config.yaml
d_model: 256
n_head: 2
vocab_size: 8192
init_std_qkv: 0.0389
init_std_up: 0.0389
batch_tokens: 65536
seq_len: 512
doc_mask: true
MLP neurons of a small language model. Each row is named by its layer, matrix (down: output weights) and neuron, and shows model dimensions 128-255. Each number is 128 + 24 x the weight over its row's rms, rounded and kept within 0 to 255. A neuron's up and down rows have the sign that makes its largest values positive.
A block is one neuron, or neurons of one layer that tend to fire together. After each block is what it responds to, as a language model described it from the Wikipedia text at the highest values.

L2.down22 [126  95 133 120 130  94 125 143  90 159 129 148 137 122  85 132 119 114 163  85 152 155 140 106 153 142 143 162 160 132 144 126 168 115 111 152 141  74 179 104 129 101 128 119 154 120 109 152 130 160 151  79 114 135 144 148 152 153  93 129 122 104 110 123 138 119 108 120 143 136 138 120 140 155 135 136  74 109 184 140 120 158 119 170 130 134 182  84 120 122 113 141 123 113 102 111 148 129 160 137 141 153 131 197 144  86 151 101 156 151 136 122 169 132 172 158 159 104 158 124  72 112 176 107 146 165 131 170]
L2.down37 [115 136  84  85 113 115 171 123  96 119  87 133 113 128 168 129  92 122 152 155 167 101 143 123 117 127 101 151 121 101 170 169 136 120 122 115 141  93 146 118 151 135 114 165 118 174 133 157 143  93 147  80 144 121 121 115 141 103  98 112 130 123  94 160 109 154 134 111 166 176 101  89 115 145 141  89 108 116  81 154 109  97  92  74 152 117 132 142 120 139 136 143  95 190 127 124 118 131 128 105  80 156  92 147 100 115 122 109 108 133 126 137 157 127 123 140 105  89 113 120 142 149 110 125 113 139 103 148]
L2.down74 [112 135  83 105 163 108 134 104 138 161 159 139 136  75 135 153 126 154 168  99 115 150 112  74 174 113 101 103 111 152 127  74 107 135 106 108 102  75 139 146  95 131 130 117 120 113 117 105 139  82 115 153 150 165 131 120 155 126 138 141 115 133 117 144 135 169 151 121 121 126 125  93 102 125 151 149 155 116  66 115 162 151 186 134 161 130 177 125 132 137 117 128 121  78  82 103 160 144  64  98 145 155 134 150 119 134 126 134 125 107 129 168  92  61 121 143  88 119 132 127 128 139 136 110 133 126 136 183]
L2.down81 [137 120 143 176 116 120 179 135 113  90 101 105 107 116 119 120 142 146 152  74 134 148 128 126 129 135 134 118 107 147 175  91  98 122 139 127 188 143 133 125 127  91  82 105 191 141 103 144 104 133  93 151 119 161  91 180 164 120 119  85  94 163 153 164 140 136 153 121 174  87 109 109 118 152 107 156 130 163 160  85 142 124 114 133  95 153 140 114 194 126 153 124 169 161 116 145 117 111 143 104 136 103 162 110  99 150 140 111  94 139 113 113 111 128 130  78 136 135 108 128  94  92 144 109 136 126 138 138]
L2.down178 [125 108 122 118  94 182 132 110 121 127 108 137 125 133 111 123 113 145 144  96 104 108 139  82 128 134 132 102 147  85 105 133 140 113 129 105 163  88 133 129  91 151  88  95 113  89 123  84 132 123 120 156 159 143 131 126 152 174  97 122 160 127 118 127 132 136 149 110 102 156 141  84 112 120 120  99 122 157 131 138 123 155 123 153 100 147  97 144 107 134 144 108 101 154 152 102 122 148 152 139 145 125 108 143 164 127 106 152 135 133 122 128 185 146 161 146 103 172 116 103 142 150 108 134 108  97 135 122]
L2.down248 [129 127 154 156 156 111 155 126 134 199 121  99 148 152  95 160 147 135 132 109 152 177 131 125 123 195 106 127 131 159 122  63 132 119 162 144 136 110 151 146 189 142 142 122 168 143 106 123 143 117 106 158 127 180 166 144 140 110 126 118 170 163 150  99 132 144  87 132 141  96 153 105 126 138 132 132 130 135 120  97  98 104 115 105 102 166 106 119 177 117 108  84 119  94 164 180 118 120 156  87 134 119 104 157 117 155 121 109 117 116 126 150 153 148 141 135  95 113 159 152 103 149 140 101 125 105 155 159]
L2.down292 [120 130 170  72 126 114 116 112 140 177 143  61 103 145 105 136 121 155 144  89 132 122 136 130 175 106 130 133 136 165 145 110 137 155 128 128 101 127 136 145 132 111 107 115 138  69 160 112 116 104 107 132 133 139 147 165 108  74 117 146 147 141 123 180 163 159  90 106 115 121 139 130 109 164 147  96 103 145 172 125 137 130 117 124 147 109 131 118  87 145 110 109 130 161 104 160 151 135 115 161 131 123 115 132 166 123 142 127 111 110 129 115 118 129 157 108 119 120 169 145 141 167 134 107 111 142 148 148]
L2.down319 [112 133 125 138 172 105 123 112  95 148 110 125 157 106 152  87  98 171 110 146 146 153 144  84 174 143 153 142 140 121 157 105  97 134 158  79 139 128 115 141 145 167 109 116 124 146 173 112 134 130  90 107 166 139 143 144 170 131 149 128  96 105 169 110 145 109 136 156 198 156 132 116  85 138 164  99 141 143 147 142 154  70 122  91 108 121 184 124 155 140 124 169 132 125 113 125 108 124 122 119 118 171 150  89 130 117 124 120 100 116 125 100 117 101 112  94 109 115 139 125 128 151 145 120 126 125 108 127]
L2.down389 [108 162  86 144  94 110 166 153 121 152 106  71 149 139 122  87 103  84 148 167 126 144 131 115 117  84 131 158 130 106 150 142 162 141  61 115 119 137 133 119 102 108  88 124  83 107 117  80  92  95 106 124 120 126 143 131 151 124 114 140 159 119 168 152 128  39 138 143 115 153 118 157 116 153 125 141 159 136 121 139  72 109 142 136 141 208 119  60 116 122 151 104 141 113 147 117 142 152 133 123 134 159 139 119 107 127 139 125 121 124 139 110 133 129 121 120 129  83 102 147 116 159 109 138 131 110 151 117]
L2.down407 [ 95 126 176 182 159 114  92 128 110  97  93 137 120 105  74 139 148 149 134  88  90 117 137 107 119 143 167 111 135 151 105 122  94 137 108  80 156 150 140 147 160 157 114 151 156 110  51 155 147 130 102 119 144 160 122 146 140 117 139 127 110 141 197 119 149 159 118 102 118 106 140 113 116 114 146 162 141 129 124 133 183  91 170 160 125 137 117 120 131 143 113 131 132 117 124 108 155 104 144 111 106 116 129 108 125 108 130 114 139 132 143 141 144 129 140 118  59 179 108 110 134 129 126 106 159 147 118 130]
L2.down413 [119 136 140  78 148 146 126 137 132 156 121 119 166  77 107 106  95 134 144 165 120 108 148 101 149 116 119  81 135 157 135 157 106 142 114 153 114 134 155  93 102 130 115  87  96 101 184 163 159 127 150 149 132 140 140 146 105 139 106 129 124 149 101 129 104 113 129 103 151 162 109 121 110 118 121 129 167  97 164 135 127 117 137 152  74  92  89 134 143 112 124 101 124 130 144 146 126 108 106 157 109 179 166 139 131 103 132 108  69 144 165 108 140 110 140 128 103 124 117 130 186 154 141 142 116 135 182 136]
L2.down431 [114 106 120 146 141 108 108 139 100 143  90 134 121 135 136 183 168 125 161 132 152 118 133 106 165 123 144 128 118 124 156 115 119 135 163 158 181 113 179 110 112 160 109 100 133 122 134 135 108 157 122 119 153  74 100  96 113 103 146 131 112 133  67 108 171 146 137 115 162 162 136  92 112 142 150 141 117 126 134 111 122 157 102 103 136 127 131  94 120 131 139 113  82 136  74 125 150 127 150 151  84 128 102 132 116 121 143 112  95 139 105 109 185 189 158 122 136  93 112  94 130 156 110  96 152 124 126 103]
L2.down501 [145 176 126 155 166 148 127 153 154 110  94 123  97 135 107 108 102 108 124 157  82 146 146 109 131 122  83 118 102 158 101 160 129 120 121 131 109 153 127 117 138 140 110 134 132 169 105 154 137 149 164 155 113 147 138 152 134  90 106 123 107 163 152 137  98 155 143  97 139 109 134 122 125 149 107 110 173 139 139 149 137 129 141 107 121 114 108 132 164 142 166 104 120 157  91 128 126 129 108 159 190 187 146 152 150 146 109 156 114 114 111 161 133  94 135 147 130 114 146 155 151 143 164 109 187 143 153 156]
L2.down627 [121 153 138 143 148  91 113 109 135 109  78  94 136 116 149 135  89 129 135 132 124 115 146 138 109 124 115 143 134 157 162  87 106 125 145 104 136  96 139 125 132 116  97 145 128 153 133 141 133 158 133 167 153 151  94 135 137  90  97 168 117 132 116 179 107 133 119 137 149 165 156 112 102 168 174 129 122 104 117 116 136 165 100 120 218 134 102  91  83 130  69 143 142  96 167 130 111 106 124 140 146 125 127 126 111 148 105 131 134 123 181 129 131 141 110 150 130 130 155 141 104 125 151 111 127 167 133 155]
L2.down694 [150 116 142 129 102 151 104 140 111 108 111 123 137 103 112 164  93 141 107  60 127 140 198 158 137 129 138  89 159 180  97 140 114 144 129  99 113 146  90 120 132 124 129  67 118  97 117 123 149 106  95 107 105 178 110 158 127 118 150 147 154 130 110 127 119 132 142 143 130 158  88 104 140 148 120 106 136 133 128 138 147 132 159 130 160 121 113  97 152 128 165 113 161 117 138  94 119 154 157 121 111 168 167 141 187 140 137 117 117 138 162 154 180 166 169 146 148 154  88 118 109 119 153 144 125 147 153 142]
L2.down703 [146 154 107 124 114 155  46 130 140 135 151 150 112 129  82 130 150 116 120 138 150 109 150 119 128  99 169 111 149 133 109 129 143 145 179 122  99 120 106 138 124 149 127 104 146 140 114 109 105 123 132 122 104 111 145 111 143 111  76 118 152 136 122 128 115 138  80 159 126 157  91 128 101 136 144 103  97 145 152 106  71 142 112 123  98 126 152  98 128 132 113  74 122 138 184 156 117  90 139 114 109 152 133 150 125 126 132 144 126 128 137 144 141 161 155  97 162 141 117 109 133 124 172 149 131 144 131 160]
Responds to: Name fragments, title breaks. Fires on inner fragments of split names or rare words (Le-s, Te-s-la, Pyth-on), and on the line break after a "= Title =" article heading.

L6.down209 [144 139  77 104 125 139 148 162  99 125 128 177 104 174 153 130 144 123 139 128 113 113 127 119 117 129  95 125 108 133 137 112 127 105 152 101 122 108 133 141 120 137 182  85 123 169 126 117 130 126  88 127 147 132 111 120 117 156 118 135 106 140  96 117 120 180  76 111 148 140 106 161 123 111 151 152 121 146 127 175 111 165  94 111 178 142  98 140 170 131 109 100 128 122 129 107  89 122 117 153 150 125 132 124 108  99 104 152 172 126 178 122 147 152 121 132 130 123 131 145 154 199 159 106 151 150 137 158]
Responds to: Mid-word s after con-. The fragment s split off right after con- inside words (con-s-ensus, con-s-ole, con-s-ent), plus other mid-word fragments like ar-gu-ing, Thanks-g-iving.

L3.down31 [123 136 115 109  83 137 111 145 148 147  76 125 152 146 148  73 138 124 141 154 179 107 128  87 129  84 154 124 123  97 169 140 119 123 115 128 143 112  81  73  89 132  98 143 113 134 122 114 123 108 128 159  82  63 131  87 146 118 159 131 128 165 118 151 119 118 160 128  96 142 105 137  98 111 101 129 155  86 114 136  83 114 153 121 129 179  99 131 105 130 155 170 138 139 122 125  94 138 125 198  73 162 172  75 118 149 140 153 116 173 125 122 167 118 136 154 109 127 113  94 138 142  84 136  87 136 160 130]
L3.down392 [187 157 183 160 131 149 124 157 113 145  89 135 126  92 117 142 102  92 182 118 139 102 155 129 143 117  98 169 157  96 130 125 118 125 152 153 116 147 183 136 100  86 139 130 165 139 133  81 104 156 111 122 116  85 131  88 120 122 100 143 122 156 125  70 135 123 122  94 161 143 141 145 117 117 140 159 115 132  91 130 113 135 143 106 148  98  68 147 145 136  95  75 124 100 125 113 134 112 141 136 115 140 147 176  87 151 155 140 177 157 134 114 126 122 147 135 113 133 130 120 141 135 156 115 140 106 115 170]
L3.down605 [125 176 175 109  80 164 109 136 123 130 108 158 160 106  97 113 120 120 134 107 123 108 115 129 116 131 161 140  88 131 157 110 125 127 138  95 158 130 146 106  77  83 145 152 152 112  94  78 113 120  92 119 129 121 140  81 130 167 144 160 155 159 147  99 135 122 138 150 155 122 122 123 139 149 115 179 145 133 105 116 163 104 100 139 123 154 170 133  85 146 161 114 110 123 128  93 145 106 117 132 149  66 118 156  95 185 148 102 162 110 147 119 151 124 179 122 153 106 151 133 164  55 139 110 108 140 119 140]
L3.down690 [159  66 167 109 130 102 167 120 110 106 151  91 130 132 111 101 174 131 136 148 156  84 131 127 101  80 165 117 127 113 139 126 129 174 118 109 125 120 145 116 140 171 138 138 193 114 130 163 128 149 188 129 108 191 139 145 145 125 169 134 112 128  68 128 108 143 129  99 150 110 113 111  78 107 162 159 116 139 142 124 109 154 159 148  66 141 104 107 109  97 117 109  86 124 142 182 105  78 139 138 100 148 150 102 176 129 134 118 113 139 132 155 159 152 137 118 153 157 125 107 123 130 161 137 115 119 124 137]
Responds to: Section heading closers. Closing equals-sign markers (==, ===) ending Wikipedia section headings such as Career, International career or History, plus the line break after = Title = lines.

L3.down210 [ 99 155 173 105 165 158 143 147  93 142 134 108 151 145 122 133 113 112 123 154 157 139 104 135 118 123 187 161 124 148 143 149 142 106 109 128 124 116 109 122 137 129 105 139 170 133 100 119 107 120 118 116 142 131 102 128 131 138 175 139 115 102 133 153 105 109 117  88 123 104 153 151 123 150 122 144 156 142 143  74 159 164 131 138 131 126 139 139 142 154 110 128 138  94 119 133 154 119 142 143 114  97 129 129 140 130 168 151 119  98 154 158 142 121 135 130 156 115 124 121  54 151 107  96 122  81 115 170]
L3.down347 [141 130 123 129 136 139  95 115 117 136 132 155 165 164 122 154 140 139  74 110 188 116 113 143 113 102 146 112 149  92 119 116 104 148 131 115  74 132 103 111 101 147 143 172 137 111 170 142 109  96 131 134 115 114 100 123 188 119 127 200 137 140  85 162  92 158 101 111 163  82  99 133 132 126 136  84 140 154 125 116 139 142 115 185 109 151  92 101 113 181  79 135 144 120 123 129 121 127 118 123 167 123  92 129 135  65 120 137 139 155 115 131 126 158  99 146 113 169 116 118  79 149 109 134 119 132 115 108]
L3.down551 [142 157 116 102 121 124  94 178 132 116 129  99 107 161 151 119 146 123  89 135 124 160 107 131 120 114 132 142 138 137  86 113 144 108 139 135  99 121 149 102 100 155 146 199 164 123 105  97 126 158 100 162 107  82 133 129 135 133  85 160 145 145 155 134 160 101 136 144 122 136 109 104 137 126 145  97 155 127 148 104 179 126 137 119 103 112 152 163  94 164  96 149 167 133 136  97 127 159 116 162 148 116  93 146 141 104 121 109  81 135 115 123 138 119 116  98 116 155 100 135  95 169 109  96 178 125 133 100]
L3.down620 [162 124 111 157 130 109  91 159 167 119  99 151 124 137  95 123 107 116 186 123 120  86  98 117 162 132 129 132 193 157 128 130 143 147 117 129 144 128 149 114 130  65  68  98 164 142 117 112 159 132 111 127 190 139  91 103 153 138 147 159 125 164 136 121 120 100 123 104 119 121 175 144 139 136 109 143 145 136 108 103 133 110 123 107 101 123 139 110 166 134 111 128 119 123 160 160 136 102 127 113  97 110 109 120 122 143 127 168 124 147 117 171 139 125 148  82 153 125 114 137 154 120 159 115 139 152 141 146]
Responds to: Determiner opening noun phrase. The article a, or possessive 's, opening a noun phrase, often after an opening quote or parenthesis, is/was/as, such as ("a sure feel", Walken's).

L2.down114 [133  91 148 133 126 150 126 117  99  94 161 144 138 172 131 117 127 102 126 142 101 132 142 135  93 108  53 111 158 118 105 121  86 139 105 127  75 133 157 100 101 104 135 107 126  82 170 129 125 134  96 120 112 157 168 108 103 144  97 175  98 150 106 164 118 104 134 134 124 120 113  87 133 145 130 145 132 147 179 107 103 124 143 177 119 109 108 159 128 174 120 118 153  78 144 115 108 139 138 126 130 144 162 151  82 132 156 132 102 134 114 159 130 144 103 123 110 132 135 118 148  98 107 149 112 154 124 131]
L2.down120 [119 120 117 105 152 122 161 176 122  98 114 134 152  98 109 100  96 139 105 146 120  95 159  96 132 158 129 114  93 156 118  98 111 144 156 128  92 182 143 133 131 114 151 109 138 131 133 108 122 194 116 128  92 139  94 146 172 136  99 158 118 187 116 122 128 143 157 133 119 119 132 105 137 116 118 225 120 101 123 120 142  99 129 123 140 150 139 127  97 115 143  74 158 123 139 152 160 149 136 148 120 163 174 122 145 132 141 119  96 136 145 115  55 158 131 103 114 125 110 128 132  98 117 108 108 134 151 125]
L2.down237 [125 107 144 133  73 139 141 125 157 134 113 133 101 118 110 127 131 120 129 111  98 104 152 162  79 136 104 134 134 146 128 146 124 128 144 132  65 111 140 148 122 124 123  96 107 131 114 134 129 142  97 131 112 111 133 141 106 135 113 134 140 145 129 142 172 120 127 122 129 166 144 176 112  90 114 119 120 143 126 124 130 108 108 176 118 133 114 126 145 136 134 128 110 157 124 143  85  92 121 165 143 132 138 143  80 119 137 156 152 142 162 147 159 158 140 158 110  99 161 114 166 111 142 106 124 128 118 162]
L2.down240 [114 119 129 147 113 122 108 145  84 129 137 143 140 153 101 131 171 147  94 151 153 152 137  70  99 141 133 122 146 112 155 149 174  99  87 135 125 151 143 132  91 115 132 161 130 166 136 120 155 121 113 114 155 163 137 150 151 122 102 151 138 121 104 160  81 165 118 104 170  96 141 145 120 153  91 102 121 111 159 139 132 158 142 158 168 150 138 130 116 105 125 113 169 128  97  99 130 112 135 112  96 132 117 147 124  92 113 173 122  82 143 122 155 147 120 105 154 154 100 114  88 172 132  69 104 116 109 100]
L2.down325 [114 101 146 113 106 110  93 114 123  97 110 109 140 146 147 133 151 163 147 129 126 147 125 120 144 125 123  92 123 129 117 115 120  88 161  93 140 126 129 138 150 112 122 135  94  86 130 138 122 156  77 145 121 152 183  90 135 114  94 121 165 124 110 129 134 142 123 135 103 129 120 139 142  86 115 162 143 134 135 133 129  77 141 123 138 133 132 124 142 112 126 105 125 179 143 117 149 114 156 101 155  69  99 106 126 147 141 140 115 120 120 124 131 172 127  83 163 170 135 142  91 133  61 186 130 118 148 115]
L2.down355 [100 138 140 110 131 151 120 124 157 133 149 141 142 163 114 149 143 131 123 121 115 124 120  98 115 147 133 135 141 138 126 114  63 102 160 100 150  96  88 117  89 101 139 118 136 105 114 112 113 112 162 130 152 151 131 137 116 149 166 134 159 161 134 131 134 137 136 135 128 146 138 128 116 126 149 171  94 137 131 104  89 105 129 142 105 131 123 185  88 150 119 129 143 168 120 106 153 139  99 164 119 133 117 125 118 139  92 146 130 120 171 123 113 142 134 137 106 140 133 102 105 181 100 173 119 157 132  80]
L2.down386 [123 111 172 107 167 166 147 109 111 144 117 148 118 148 147 119 151  78 153 134 125 148 120 119 106 146 150 149 128 132  85 118 137 138 125 142  66 161 128 142 127 144 142  99 170 133 129 172 105 116 108 151  91 134 113 116 118 158 125 140 134 142 185 123 140 135 149 159 147 128  60  98 129 147 149 138 103 129 166 117  72 156 110 140 158 120 132 133 118  77 119 112 130 125 125 164  89 133 117 119 100 100 117 123 114 124 108 102 125 162 132 137 156 114 124 130 130 145 111 177 140 153 164 109 132 167 137 141]
L2.down402 [ 82 162 126 102 133 120  94  86 130 145 137 111 150 170 100 121 151 116 135 131 124 161  92  88 133  88 123 147 159 117 101 128  83  79  95 140  76  90 106 158  85 139 135 158 133 149 108 140 135 132 114 141 141 107 121 143 127 140 120 131 125 157 104 176 114 128 125  87 136 129 143 135  82 169 151 130 117 101 102 100 137 138 173 158 126 111 135 120 137 146 139 156 135 112 116  91 205 130  93 108 154 128 118 170 122 119 133 105 131  83 144 112 126 147 124  80 148 125 150 123  97 155 102 115 135 126 151 163]
L2.down466 [112 152 135 107 138 113 108 129  70  60 167 176 125 116 136 135 138 121 132  78 144 129 128 101 151 123 166 123 111 156 105 115 111 113 179 140 117 110  97 116 129 105 152 131 117  94 145 103 144 117 112  97 130 148 128 121 132 137 150 131 167 138 119 132 143 113 123 185 150 115 122 105 148 148 100 140 113 143 107 151 170 152 137 128 102 149 135 128 116 161 136 113 139 122 133 131 103  90 102 141 134 114 240 127 168 166 158 119  99 134 142 150 114 112 131 120  75 144 156 106 118 109 122 132  85 153 129 118]
L2.down468 [159 139 149 121 115 105 139 147 110  99 114  68 139 119  89 139 169 161 131  70 130 153 125 144 149 144 170 109 155 159 123 112 102 107 108 129  91 115 123 154 109 120 125 137 195 130 112 154 155 157 127 112 120 148 113 112 129 146 111 134 155 121 119 125 122  95 123 102 117 121 134 105 103 177 149 164 120 101 127 112 123 128  82 161 141 111 101 136 124 150  96 135 133 160 156 117 165 109  86 119 141 112 105 172 129 106 119 145 115 176 144 106 120 136 119 100 129 124 111 119  87 117  87 157 107 135 153 136]
L2.down472 [125 109 123 126  93 115 135 151 136 109  98 107 171 167 132 173 168 126 141 129 116 145 128  92 110 108 163 144 149 172 135 150  78 111 115 126 137 109 144 115 136 127 119 137 148 133 135 160 151 158 102  88 111  81 128 104 126 137 176 157  97 137 123 155 150 134 141 105 124 132 119 141 106 114 123 118 147 112  85  63 147 144 118 139 150 141 174 175 147 152 136 152  94 109 145 115 114 151 148 136 145 168 131 102 140 108 129 138 109  72 163  93 108 151 143 174 153 144 163  98  94  83 109 115 132 120 117 119]
L2.down492 [175  90 124 139 120 133 136 124  73 144 134 156 160 153 139 152 119 115 140 131 158 106 133 137 138 143 120 117 151 111 129 158 118 113 101 109  93 136  99  92  98 116 111 184 155 118 100 108  79 139 128  85 137 179 137 173 110 113 145 127 127 169 155 126 131 143  92 125 131 115 133 120 174 128 116 111 147 107 133 112 180 106 122 141 155  78 149  93 143 171 148 104  92 137 105 141 169 132 107 141  89 112 152 104 104 141 129 168 118 164 139 105 150 115 167 118 145 130 152 118 141 186 115 141 130 149 175 101]
L2.down529 [138 118  97 129 151 131 134 134 119 146  92 135 169 116 139 132 138 158  93 123 141 122 148 120 129 126 159 134 140 116 123 135 173 164 157 105 137 144  86 129 133 120 123  41 133 140 157 103 123 127 102 141 123 119 141 110 138 107 124 145  99 145 102 148 101 137 112 102 106 138 153 130 126  84 135 150 122 110  82 148 196 137 124 102 104 128 108 124  99 126 151 138 159  86 108  99  81 136 151 132 134 159 114 134 146  84 175 110 129 146  95 149 108 101 150  85 137 127 134  89  97 142 131 142 132 156 149 128]
L2.down588 [100 123 123 106 116 153 144 100 121 157 135 116 151 142  87 158 149 132 107 126 139 151 140 159 128 135 131 121 122 156 141 138 136 148  95 159 126  91 132 156 141 141  95  93 175 155 167 113 118 107 147 129 109 125 138 164 122 101 121 127 161 164 138 146  85 155 104  96 136 141 118 154 132 165 151 132 103 122  98 166 115 103 173 139 184 128 148 102 144 130 107 149 107 126  89 133  96 121 147 140  99 132  71 157 151 115 120 128 149 140 150 136 129 130 151 131 130 108 154 113 104 144 105  85 159 103 157 113]
L2.down677 [148 112 139 130 151 136 203  70 118 110 114 158 143 114 130 131 163 121 106 122 101 121 154 144 147 165 110 106 130 131 159 139 128  93 149 112  82  93 122 119 125 153 142 107 115 131 146 139 124 111 127  93 125 124 153 147 123 106 128 118 156 115 144 120 111 127 116 132 123 147  92  84 109 148 140 119  99 203 162 113 150 136 116 137 104  82 130  89 103 115  60 109 157  96  84 161  99 124 142 126 108  92 148 135 116 144 135 116 119 120 131 102  76 122 120 108 133 121 139 126 106 141 202  99 136 120  93 143]
L2.down699 [139 139 140 115 141  71 132 142 142 121 131 118 140 154 133 159 106 141  86 120  92 137 114 150  66 145  96 133 105  89 149 156 102 144 153 146 100 162 122 138 107 113 140 157 111  92 118  86 124 115 136 116 154 128 110 155 147 116 187 122 108 155 129 168  79 154  93  76  99 185 117 123 122 154 147 147 160 152  83 147 145 140 125 111 103 125 102 134 132 154 104 103 152 112  84 117 134  80 120 142 113 124 114 112 171 148 129 156  95 160 118 100 178 144 171 123 130 153 131 126 103 137 115 148 107 120 113 135]
Responds to: Word start after punctuation. First token or piece of a word right after an opening parenthesis, hyphen or quote mark, e.g. (and, joint-s(ixth), "it; also scattered mid-word pieces.

L6.down248 [117 172 173 125 124 158  99 100 110 125 108 129 146  78  99 134 115 146 112 117 119 137 118 128 128 131  89 104 133 132 157  85  93 122 164 162 132 130 151  90 150 131  69 114 123 147 124 140 124 114  80  87 134  92 106 105 163 136 102 119  85 117 111 121 121 140  86 119 128 113 134 122  99 128 172 155 143 167 111 139 117  81 123 169 134 142 126 105 146 161 121 118 120 127  81 160 154 127 125 140 148 120 130 155 130 153  92 149 150  80 127 156 131 148 124 149 114 164 121  67 140 121  89 123 123 134 131 145]
Responds to: Section-break newlines. Line breaks ending a Wikipedia paragraph or title line, such as after "= Huck Finn Jubilee =", plus the closing == of section headings like ==Honors and awards==.